config.toml
n_layer = 14
d_model = 640
n_head = 10
n_kv_head = 1
head_dim = 64
d_mlp = 1728
vocab_size = 32768
activation = "swiglu"
norm = "rmsnorm"
norm_place = "pre"
norm_eps = 1e-06
positions = "rope"
rope_base = 500000.0
rope_fraction = 0.75
qk_norm = false
attn_scale = 0.125
bias = "none"
tie_embeddings = true
parallel_block = false
extras = ["capped logits"]
init = "normal"
init_std_qkv = 0.0244
init_std_o = 0.0
init_std_up = 0.0244
init_std_down = 0.0
optimizer = "adam_variant"
lr = 0.000786
beta1 = 0.9
beta2 = 0.99
weight_decay = 0.56
lr_head = 0.0106
grad_clip = 1.0
warmup_steps = 217
schedule = "cos"
final_lr_fraction = 0.0
batch_tokens = 262144
seq_len = 2048
doc_mask = true
train_tokens = 955000000
steps = 3644
dataset = "wikipedia_en"
MLP neurons of a small language model. Each row is named by its layer, matrix (gate and up: input weights; down: output weights) and neuron, and shows model dimensions 325-420. Each number is 128 + 32 x the weight over its row's rms, rounded and kept within 0 to 255. A neuron's up and down rows have the sign that makes its largest values positive.
A block is one neuron, or neurons of one layer that tend to fire together. After each block is what it responds to, as a language model described it from the Wikipedia text at the highest values.

L7.gate508 [167 140 138 182 156  96 124 138 158 122 100 153 143 130  81  98 131 144 143 187 145  86 147 180 102 119 160 131  57 145 132 175 171 155 135 147 101 108 123 177 187 136 175 184 140 130 123 157 167 158 152  99  98 163 120 149 171 186 168 138 117  87 146 171 152 118 144 109  57  49 144 142 127 115 116 122 121 117 140 105  89 140 146 145 117 140  99 153 109 198 118 105 111 152 155 143]
L7.up508 [134 142 170  88 110 140 155  86  19 189 158 135 124 131 119  79 151 165 174 153 181 137 134 109 168 124 180 145 115 101 112 136 162  95 131 168  94 118 163 119 162 170  92 138 172 110 152 110 108 122  99 145 121 124 109 116 138 118  94 137  82 138 123 129 133 130  72 103 132 144 135 160 123 113 119 140  77 127  89 133 109  95  93 132 150 150 132 170 175  97 126 145 149 108 127 123]
L7.down508 [165 130 110 135  77 156  84  99 114  87 155  90 119  60 147 159 149 129 129 127 167 152 157 142  93  94 121 135  93 188  97 120 117 144 124 170 123 200  74 132 188 118 129 144 150 148 126 136 122 202 122 153 173  75 117 162 142 148 114 117 126 120 105 120  92 150 155 114 110  82 164 116  84 146 171 104 168 113 114  80 123 105   0 168 211 123 127 137 109 169 123 103  98 156 137 158]
Responds to: The last three digits of a four-digit year after the leading 1 or 2, usually in "in 1974"-style dates, plus decade "s" (1970s).

L8.gate313 [144 108 134  86 101 135 126  68 103 157 135 135 111  62 122 109 150 163 135 150 137 135 168 162 120  89 133 143 143 112 125 145 141 155 165 130  86 124 123 144 193  94 141 137 117 184 134 158 100  91 109 124 201  94 195  82 128 186 154 153 134  74 116 131 160 118 113 129 110  97 179 146  57 136 158 146 177 107 152 108 121 156 128 125 129  96  86 150 108  74 159  95 175 130  98 107]
L8.up313 [133 173 139  91 152  92 170 129 139 186  79 131 136 198  80 108 124 133 145 126 141  97 101 157  96  78  63 130 141 121 125 196  87 158 120 118 108  97 116 177  97 142  71 117 175 100 156 152  81 130 109 159 157 118 136 153 133 167  57  96  72 185  67 170 129 123  53 145 103 137 183 123 146 158 116 121  75 170 105 122 185 129 113 161  93  82 113 120 167 154  79 119 131  92 129 137]
L8.down313 [154 148 147 179 131 152  65  93 131 134  81 141 120 126 125 129 121  56 109 149 103 205 116 168 106  99 144 105 145  98 148 119 125 104  87 100 111 167  92 100 138 109 131 155 113 189 166 141 126  81 119 100 122  90 104  81 129 123 154 144 175 142 105 212 143 133 134  76  96  99 161 133 146 134 151 159 128 157  74 169 157 119 107 115 155 168  91 106  95 148 197 153 164 148 167 119]
L8.gate504 [175 185 178 102  77 115 122 137 156 161 119  74  35 121 158  85 195 170 120  69  84 105 138 128 160 115 124 168 171 172  54 110 171 107 107  62  88 148 127 117 177 121 121 110 160 143 110 124 135 151 168 137 101 128  91 122  72 186  31 136 140 144 149 168  86 148 157 100 161 172 115 101 107 150  95 143 102 137  86 120 159 144 136 202 130 161  96 152 154  68 115 106 156 126 108 136]
L8.up504 [ 95 150 146 145 196 127  99 110 139 123 151 170 105 146 120  94 141 117  91  95 131 124 221 114 129 130  99 146 108 142 147 151 180  78 102  79 111 101 129 143 139 115  94 180 136 157 131 144  79 162 136 105 187 179 116 169 172 105 122  76 110 111 123 166 123 117  96  96 104  86 124 111 143 122 112 147  98 141 153 105  92  99  70  80 171 122  91 143 179 123 111  62 126  65 131 151]
L8.down504 [121 178 146 101 108 129 151 186 113 122 137 134 170 114 121 141 135 105  94 129 145 139 157 122 188 106 186 143  79 135 136 127 159 133 147 141  94 149 129 118 120 122 171 150 157 197 121 125  84 165 122  62 179  87 108 162  95 139 135 170 165 139 102 172 143 122 107  96 170 123 165 110 119  33 114 135 120  96 104 168 162 119  65 165 148  95 118 186  77  98 127 119 140 153  57 120]
L8.gate1189 [134 163 159 155 212  42 117 163 106 124 109 139 114  30 162 101 189 104  22 136 137 105 179 121 102 134  76 138 175 100 126 139  94  84 124  88  71 121  79 162 177 111 101 111 154 157 117 187 128  96 169 106 133 105  93 102  52 123 142 104 139 146 173 129 113  66 109 123  87 205 158  96 127 111 146  95 144 133 112 152 123 182 120 179 109  92 144 163 119 154 161 175  69 113 103 117]
L8.up1189 [112 138 162 131  86 130 176 160 142 134 134  94 196  87 105 117 148  84 133 100 187 150 156  97 137 151  97 155  95 172 135 147 132 162  89 162 150 109  56 166 136 166 127 107 108 130  84 128 112 151 107 106  89 167 163 140 124 103 135 149 135 117 172 146 108  77 105 143  59 134  88  65 146 168 150 116 140 160 104 116 121 125 142 134 147 120 156 110 124 148 171 127 177 160 172  62]
L8.down1189 [134  87  85 157 139 130 107 184 138 111 156 204  89  84 133 140 163 113  87 130 175 135 205 113 103 116 127 147 145 158  97 119 175 170 173 162  95 118 184 106 102  62  56 198 131 132  74 107 101 143 126 156 160 100  84 147  99 142 127 161 175 102  82 136  99 166 127  93 179 134 144 116  82 157 162 152 118 142 146 130 101  93 133 145 108 179 106 109 158 110 157  32 102 146 125 134]
L8.gate1274 [127 171 106 186 122 119 147 161 137 166 126 184 122 120 120 124 126 108 111 204 141 126 133 148 125 142 176 160 156 124 143 160 129 109 155 105  85 131  65 151 151 101 117 171 145 166 134 128 111 124 136 110 148 118  85 124  91 165 123 142 142 132 124 114 159 144 138 111 155 172 173 107 141 139  89 111 173  74  95 107  71 104 167 143 107 121  99 163 144 112 161 122 108 141  98  89]
L8.up1274 [162 145 188 142 138  83 139 130 137 102 199 172 188 113 118 125 134 131 113  65 124 122 146 156  87  85 126 142  60 120 163 127 160 119  75 135  93  94 110 102 142 176 125 132 100 121 124 172 119 160 112 139 137 133 105 176  68 146  53 126 151 156 152 137 128 123  96  94 105 192 139 100  73 185  58 156  36 110  86 165 162 130 120 117 120  97 160 108 145 124  86 148 161 167 104 124]
L8.down1274 [131 121 111 103 108 147 131  97 124 132  80 124 133 115 145 115 204 107 152 121 100 126 126 130 157 105  98 197 146 103 108 101  71 144 112 174 112 151 143 118 115 129 112 168 138 218  87 109 132 137  80 148 143 101 146 129 144 124 138 112 148 115 101 149 155 130 160 101 104 135 109 123 130 154 118 140 118 138 148 112 137 100  64 126 163 148 115 170 104 125 126 115 149 149 115 119]
Responds to: Adverbs and auxiliaries between a sentence's subject and its main verb, e.g. "it suddenly exploded", "he unexpectedly meets", "Nasr then launched".

L9.gate401 [ 42 107 123 113 151 100 111 116 131 108 127  87  89 108 140 125 128 108 130 182 155 111 114 162 161 198 136 153  75  80  99 118 135 160 125 109 125 100 155 132 166 111  77 155  97 102 137 135 143  75 128 141 178 140 115 147 154 151 101 179 133 103 134 165 128 149 122 165  70 135 104 106 125 115 129 160 109 112 201 165 139 123 129 177 122 107 164 174  94  80 129 167  87 153 142 117]
L9.up401 [ 76 135 115 160  86 147 117 129 129 116 140 108 176 106 165 125 173 116 140  52 105  67 102  59 139 168 152 162 108  98 130 136 134 169 121 148 108  86 128  13 124 124 121 110 116 138  88 196  62  82 156 114  77 114  88 142 117 107 130 125 126  62 160 105 174  75  92 118 137 139 103  96 130 168 126  89  68 160 128 145 175 160 129 127 121 136 156 168 115 118 120 106  93 131  97  95]
L9.down401 [111 136  81 120 165 116 104  76 100 117 139 162 195  78  94 114 111  80 101  89 113 163 176 125 113 157 139 113 103 144 162 121 181 176 158 157  90 140 116  96 160 162 130 134 157 154 124  83 143  99 106 142 181 124 166 164 103 122 112 103 170 113 127 185 137  73 106  98 181 156 183  86 129 121  90 172 120 102  71 124 183  83  85 145 198  72 101 126  84  91  66 121 104 137 116 126]
L9.gate776 [172  78 167 100 111  83 175 111 203 137  64 121  68 157  86 130 126 121 195  98  96  77 130 147 127 101 140 102  50 174  76  64 199 122 163 181  92  63 126 125 111 118 138 190 147 141 129 131 148 146 105  75 189 143 152  74 154 131 143 103 114 123 186 164  95 104 151 131  96 114  92  75 157  81 115 109 151 178 135  96 111 115 114 144 105 126  83 125 163 146 139 120 155 106 154 126]
L9.up776 [107 171 123 132 132  91 141 135 138 105 143 106 147  80 149 149  93 151 162  89 128  87  93  80 131  83 139 119 100 127 124 150 120 152 180 128 106 115 121 164 130 141 138  96 143 157 138 164 108 139 145 155 183  93 163 122  93 134 132 121 131  85  96 136 154 128  72  83 112 113 157 168 115 150 197 105 130 114 107 138 146 189 158 138 150 117 157 143  81 164  88 168 126 150 124 180]
L9.down776 [ 91 131 117 172 128  98 160 111 169 139 111 130 142 141 126 143 120 158  99 166 161  97 157  99 179 119 117 146 189 152 123 116 160 161 164 117 112  43 139 119  67 165 107 117 147  98 130 122 136 153  81 143 132  86 191 105 185  82 123 100 133 132 123  90 138 140 109 132 109 111 122 121 105  67 151 145 149 183 146 106  96 110 154 112 147 148  97 141 110 167 115  80 108 142 135 151]
L9.gate830 [164 113 160  94 146 121 183 127 118 143 112  95  93 136 178 117  84 113 206 140 159 128  37  87 146  85 119  99 126  95 107 134 145 132 106 188 145  63 166 146 108  79 168 148 160 127 136 109 134 176 129 139 155 100 144  91 161 195  96 116 144  96 121  90 108 107 128  84 128 157 154 118 166 164 127 124  52 173 137 148  99 135 143 120  93 119  86 157 161 153  99 169 106 116 119 142]
L9.up830 [182 165 182 118  64  90  94 116 174 173 161 121  90  67 145 118 117 201 104  76 154 113 166 140  93 111 150 151 158 141 175 131 155 192 138 118  50 127  97 146 151 132 169 191 120 163  96 107 112 169 115 160 190 156  96 125 135 138 110 143 167 153 149 151 149 156 180 150 120 125 139  47  92 187 143 105 101  86  81 103 134 125 146 147 147 165 114 135  65 119 131  87  84 134 156 150]
L9.down830 [124 157 127 108  79 155 194 117 113 139 121  64 117  90 179 120 114 152  83 136 125 138 101 144 154  82 148 143 111 180 160 113 139 161 130 141 147  32 120 106 119  79 168 158  69  94 100  86  76 177 122  94 140 165 137 107 162 134 137 141 207 112 140 134 127 159 135 100  98  98  92 185  62 148 109  89 159  95 118 152 162 175  97 178 117 185 109 115 128 207 127 150  99 179 143 171]
L9.gate1108 [151 126 180 128 116  98 162  70 132 130  48 152 103  88 180  98 147 125 128 112 139 141 149  73  87 119 169 125 167  72 168 141 191 100 135 133 114 110 122 160 137  89 209 136 200 117 141 123 124  75 165  92 105 108 104 128 147 123 143 167  90  89 175 130 160 144 160  81  90  68  81 136 122 133 105  57 155  88 137  70  98 162 159 100 102 130 152 126 173 154 112 160 136 151 126  84]
L9.up1108 [103 125 136 153 137 175 156 104 131  66 137  86  77 130  86 178 124 150 155 113 188 159  56 151 123 120 145 145 132 161 166 101  78 173  44 202 173 113 157 179 125 109 131 141 158  86 162 127  93 167  61  78 101  70 105 144 181 107 115 115 120 138 194 107 158 145 114  93 168 119  91 149 130 185 102 144  87 108 129  77 145 106  92 128 135 129 165 174 171 119 159 114 109 104  88  99]
L9.down1108 [154 129 114  84 128 125  99 139 150  88 118 134 148  94 103  86 188  72 110  96 122 114 142 183 126 107 183 167 141 127 130 127 116 114 160 162 143 154  92  99 149 111 127 121 114 122 146 110  90 111 161 113 111  83 193 123 128 128 198 145 168 122  53  97  85 170 150 117 132 108 105 152 116 122 131 115 170 137 194 164 149 154 154 152 128  81 108  98 116 117  82  91 101 126 119 120]
Responds to: The last three digits of a four-digit year split after its leading 1 or 2, mostly after "in" or in date ranges: 1|975, 2|004, 1|932.

L7.gate1237 [132 127 157 124 137  86 121 125  97 117 143 121 140 116 106 160 158 148 129 163 105 120 143 134 104 102  72 112 125 165 105 153 131 110 167 149 123 106 115 169 112 177 165 100 120 171  62  93 203  84 107 101 127 161 119 144 145  84 139 157 102 110 170 147 138 108 110 126  94 195 197 159 184 155 135 115 121 142 125 145  53 148 119 104 129 123  36 167 196 159 138  85 120 141 135 134]
L7.up1237 [ 96  54 122 157 153 126 152 119  87  89 105 125 173 110 129 188 185 132 127 160 113 167 182 163 102 168 142 170 151 137  82 123 131 125 199  56 169 172  74 108 110 124  82  83 167 143 132 125  95  63 134 149 117 109 190 151 139 119 126  98 141 108 183 124 139 109 188 132  89 117 120 140 138  79  87  98 174  97 171 145 108 116 123 110 131 113 114 171 154 125  79 201 127 147 130 135]
L7.down1237 [ 86 166 148  76 125  82 144 202 134  86 122 123 122 163 141 107 112 118 157 104 152 163 131 111 149 182 154 112 100  89  86 109 107 143 122  72 154 125  32 216 166 154 143 107 113 126 137 166  84 142 120 117 162 101 147 116  86 129 133 128 150 136 155 165 140 190 119 126 147 121 136 118  79 134  94 175  96 145 110 152 199 182  73 165 167  84  91 130 119  77 114 107 124 127 149 145]
Responds to: Forms of have (had, has, having) and the not, never or ever that follow them in perfect or possessive clauses, e.g. had never seen, did not have.

L8.gate369 [131 137 103 159 127 182  79  92 134  96 111  75 101  90 109 111 135 151 165 145 144  96 173 163 104 112 170 152  97 156 144 148 142 150 147 166  76 124 176  72 117 116 101 155 203 107  81  95 146  96 102  62 171 164  81 141 108  88 169  89 152 116  92 142  99 130 112  67 119  93  94 111 111 113 103  82 138  66  75  83 103 121 122 146 113 156 143 144 147 152 131 129 180  92 100 160]
L8.up369 [190 154 110 119 105  81 100 123 172 116  66 146  84 116 140 140 136 138 158 121 147  84 180 134 119 169 112 142 117 108  93 175 139 127  97 117 108  75  97  93 145  97 170 108  95 150 147 179 112 103 185 140 138 132 103 169 142  69  97 121 153  95 154 147 165 118 144 199 132 129 170 123 124 150 113  97 123  98 147 134 122 133 123 128 138  99 114  94 135 117  79 129 111  89  85 120]
L8.down369 [ 74 158 162 124 146 106 101 115 202 122 151 135 143 128 116 151 134 113 171 216 112 136 103 150  82 113  69 123 133 150 124 103 143 178 170 115 111 160 146 114 112 150 131  57 151 117 101 104 160 137 130 112 122 138 132 188 165 150  86 141 111  43 153 101 123 148 237  58 142  72 130 113 114  71 135 101 164 128 147  76  92 126  94 153 163  80 140 133 135 132 102 157  93 146 190 166]
L8.gate591 [116 124 208 134 119 127 165  88 144 165 105 125 201  39  96 113 144 100 177 143 136 123 172 173 116 117 121 103 111 125 122 146 155  98 185 171 105  75 141 114 132 111 170  98 139 158 130 100 171  78 147 163 146 148 102 122 112 189 147 164 128 135 114 102 129 190 140 184  92 107 199 152 198 180 142 153 122 118 170 102 111 155  91 129  95  55 154 167  89 173  64 136 168  97 153 161]
L8.up591 [163 124 121 148 127 118 126 114 106 147 107 117 155  88 137  53 189 143 111 161 101  84 168 114 114 152 191  65 120 135 103 146 112 137  58  97  33  60 121  70  76 103 125 113 198 128  85  93 106 130  72 118 134 142 151 151 135 104 102 112 116 215  92 178 118 157  75 171 145 112 166 105 102 192 161  58  86 124 175 142 158 149  94 110 157 129 122 132  96 163 136 139 145 110 110 158]
L8.down591 [122  91 119 118 110 125 164  95 153 125 126 139  80 159 156 140 142 124  81 150 170 194 145  85 158  95  68 149 116 147  86 151 148 151 126 112 106 149  85 112 177 127 150  98 107 131  90 151 146 150 125 100 183 143  96 170 125 153 168 141 141 110  96  53 118 125 187 124 120 138  87 137  76 144 100 149  96 142  95 141 179 115 100 101 156 143 159 123 162 120 123  61 111 170 141 122]
L8.gate1303 [125 126 164 164 102  84 132 140 161  74 155 108 121 120  67 192 106  80 139 170 111  90  93  95 149 145 106 110 126 128  72  69 166 135 117 111 148  80 104 162  70 146 129 192 143 121  67 147 129  94  93 107 146 160 149  73 180  83 169 124 146 149  96 117 115 135 157 149 114 123 184 147 138 116 165 136 148 156 184 124 169 132 131 132 122 132 134 133 150 166 114  87 134 146  99 197]
L8.up1303 [114 129 119 155 100 135 160 142 124 121 110  90  75 201 137 142 142 160 110  98 102 169 155 119 143 149 144 131 130 115 137 156 146 123 187 142  66 140  55  86 135 156 139 117  99  98 125 114 146 144 142 122 126 120  81 132 169 129 177 128 139 157 155  67 124 127 148  94 138 133 147 143 105 132 120 159 210 137 137 107 143 117 112 165 169 172 172 133 115 175  86 104 102  76 148 168]
L8.down1303 [142 103 117  63 107 141  99 140 139  85 114 148 122 145 101 131  44 119 162 148 131  94 144 130 123 112 144 186 139 105 114 128 147  86 153 124 127 194 144 107 164 143  72  98 144 167 126 124 132 127 112 116 131 134 141 142 143 145 183 127 126 131  92 118 145 158 104 161 125 106 103 115 129 141 130 144 128 194 119 151 162 100   6 122 239 116 111  81 120 175 147 171 119 146 154 121]
L8.gate1533 [160 102 128 155 119 116 179 150 119 144 146 136  86  75 155  86 115  93 214 116 175  93 136 221  82  84 102 117 121 105 132 127 180  87 127 120 116 106 142 129 124 111 128 136 126 132  85 162 120 113 157 145 165 172  83 144 143 133 128 101 145 173  61 163 122 197 176 133 151 172 140 138 114 187  97 126 130 155 203  87 117  88 152 155  82 138 117  74 198  82 148  97 172 116 100 143]
L8.up1533 [ 76  76  96 157 119  86  90 156  90 108 150 173 111 165  87 116 122 122 140 118 181 131 143 114 105 100 196 167  88 132  79 218 144  97 151 132 126 187 118 100 152 130 115  96 122 125 137 116 114 103 130  80 135 170 144 148 147 118 190 144  86 111  98 135 161 144  90 106 116  98  93 155  94 128 137  77 146  91 204 107 107 140 150 183 120 108 185 138 104 121  97 157 126 111 133 152]
L8.down1533 [100  93 153 118 108 105  80 103 163 146 112 169  73 162 106 137 113 109 150  99 122 156 166 108  74 113 121 159 101 138 167 125 133 157 120 144 132 113 104 147 162 119 120 143  96  58 130  84 140 106 184 117 140 112 108  65 151 134 157 125 158  81 126 115 135 126 191 112 108 157 117 134 139 162  99 140 123 121  87  95 157 174 147 138 154  66 128 130  99 142 112 178 148  83 147 146]
Responds to: Final digit chunk of years after a split-off leading 1 or 2, often ending a range (1930–1933, 1990s), plus era or event words closing dates (BC, Revolution).

L9.gate950 [114 153 162 172 108 102  50  90 157 156 135 101 100 117 163 142 127 109  98 119 127 166 149 162 108 142  97 108 110  94 100 146 107 124 127 116 147  63 105 142  83 127  99 123  79 115 120 163 121  72  99 117 178 128  96  97 143 152  93 154  86 134 116 192 122  63  82  99  96  64 108 188 115 160 118 136 143 134 124 157 121 121 111 137  76 161  87 174 103 110  93  95 213  80  90  80]
L9.up950 [ 85 105 141  57  72 125  98  77 119 132 136 142 117 166 112 120 181 160 175 176  98 114 102  93 124 120 145 170 150  68 130 133 158  62 117 119  86 112  46 111 136 154 136  91 116 104  80 118 126 173 123 133 185  68 168 135  52 130 129 116 109 132 100 144 114 138 169 109 108 161 197 116 138 199 155 116 130 175 195 123 134 163 145 127  92 114 110 172 113 158 110 165 157 137 149 128]
L9.down950 [171 149  89 144 134 135 134 105 124 115 111 167 100 118  95 117 143 111  95 142 150  92 116 138 117 132 118 148 131 151  97 154  66 132 105 114 118 122 136  88 138 128 118 124 131 121 106 118 130 163 182 118 168 122 143 157  57  88 129 104 136 135 129 110 108 224 106 199 171  99  86 118 155 140 147 119 135 107 133 151 113 119  63 146 156 126 125 131 157  98  89  88 124 205 142 117]
L9.gate1620 [100 138 123 137  65 116 113  90 121 148 152 193  89 116 162 133 173 177 131 194 110 115  95  99 146  95 133 145 149 149 105 119  92 121 114 113 148 135 129 150 106 124 120 131 136 129 118  92 157 138 115 151  67 134 166  51 104 129 174 154  85 155 121 114 171 160  77  77  97 111  86 121 135 209 104  69 115 155  99  36  82 140 143 108 108  66 116 133 139 150 106  74 118 167 122 154]
L9.up1620 [162  65 134  79 167  64 107 122 146 159 121 119 149 150 147  67 130 116  72 117 185 154 178 117 140 133 106 178 197 113 119 106 130 100 119 134 137 102 124 140 173  89 112 151 114 122  75 135 175 140 147  97 133 119 150 111 101  90 126  95  41 128 167 112 116 110 117  61 125  93  94 148  65 118 127 113  35 142 165 107 145 136 169 100  99 141 104  86 131 104  96 143 153 127 152  85]
L9.down1620 [159 144  88 100 173 122 100  98 130 133  65 181  82 110  85  70  92 109 110 117  83 126  83 122 112 130 119 166 108 179 145 118 112  99 171 102 158 110 101 129 154 146 116 136 171 110 132 122 128 108  91 147 184 147 156  56 131 189  94 111 116 112  86 130 149 160  45 175  88  96 138 180 109 107 126 132 166 162 106  80 108 186  99 151 103 129 120 135 155 100 181  81 140 111 101 102]
L9.gate1639 [144 121 165  87  92 136  85 149 147 127 155 158  98 132 158 134 163 109 149 170 134 116 164 111  34 116 105 138  88 178 106 118  92  90 170 119 130 102 136 110 121 146 112 135 138 106  63 144  97 162 177 123 147 189  81 118 109 136 121 132 104 132 175 110 150  87 211 112 113 174 124 148 104 174 149 121 134 126 157 103  78 175 151 175  99 123  52 136 115  97 161 126 153 131 101  60]
L9.up1639 [191  86 128 118 144 134 163  99 121 134 115 183 106 120 118  93 179 118 134 142 110 176 141 110  60  74 118 109  73  45 129 169 116 114 130 134  73  60 114  62  98 141  63 145 137 169 130 149  73 141 166 113 136 140 144  81 152 188 129 106  47 142 103 108  62 160 162 132 115 122  81  90 123 105 165 113 112 158 100 111  90 108 150 157 120 112 113 154 117 111 152 106 108 132 156 165]
L9.down1639 [122 174  97 118 148 112 153 162 111 185  91 181  79 113 181 100 152  93 105 120  98 155 165 120  91 103 104 128 161 177 116  73 107  87 144 157  79 159 101  77  93 111 174 162  77 117 118 146 161 150 173  94 156 122 192 130 120 140 114 142 143 181  64  98 119 142 125 115 133 187 145 159  61  58 165 129 107 113 153  94 115 131 102 127 159 103 158  42  81 129 146 100 135 123  79 159]
L9.gate1667 [127 170  88 127  79 114 111  91 101 164 155 145  70  71 111  98 121 110 166 173 152  63 171 111  77 117 190 117 145  55 107  99 168 123 139 197  67  99  70 162 131  88  96  65  78 135  88 103 131 104 158 123 113 151  84  83 136 169 156 191 145 134  68 189 150 102  74 125 175 127 147  95 154 132 158 116 130 114 150 134 121 193 157 149 100 150  72 195 117 128 125 137 118 145 129 137]
L9.up1667 [119 143 114 119  85 135  53 156 148  73 101 175 140  90 162 168 173 104 153 136 100  93 119 120 107 116  95  95  78 172 166  60 126 147 138 160  92 103 137 128 101 147 161 139 130 174 121 121  98 166 129  55  81 111 128 141 132 142 125  87 100 156 151  98 182 113 215 100 157 151  93 124 110  82 135 155 163 130 157 146 135 142 137 165  91 161 124 111  89 177 145 108 166 110 120 169]
L9.down1667 [138 131 143 156 161 131 102 118 106 125 156 134  70 133 156 184 113  79 139 124 144 136 163 154 107  77 139 200 111 127 141 126 124  67 106 137 120 172 167 137 117  98 121 138 156 100 161 141 153 158 136  84 124 131 174 132 101 122 130 115  72 124 108 122 152  81 138  92 143 213 115 135 148  50 108 111 122 139 129 151 131  80   8 137 151 116 120 144 140 170 152 133 135 154 142 136]
Responds to: Auxiliary and modal verbs right after a sentence subject, before the main verb: has, had, have, can, would, as in "Peter has taken" or "crews had already left".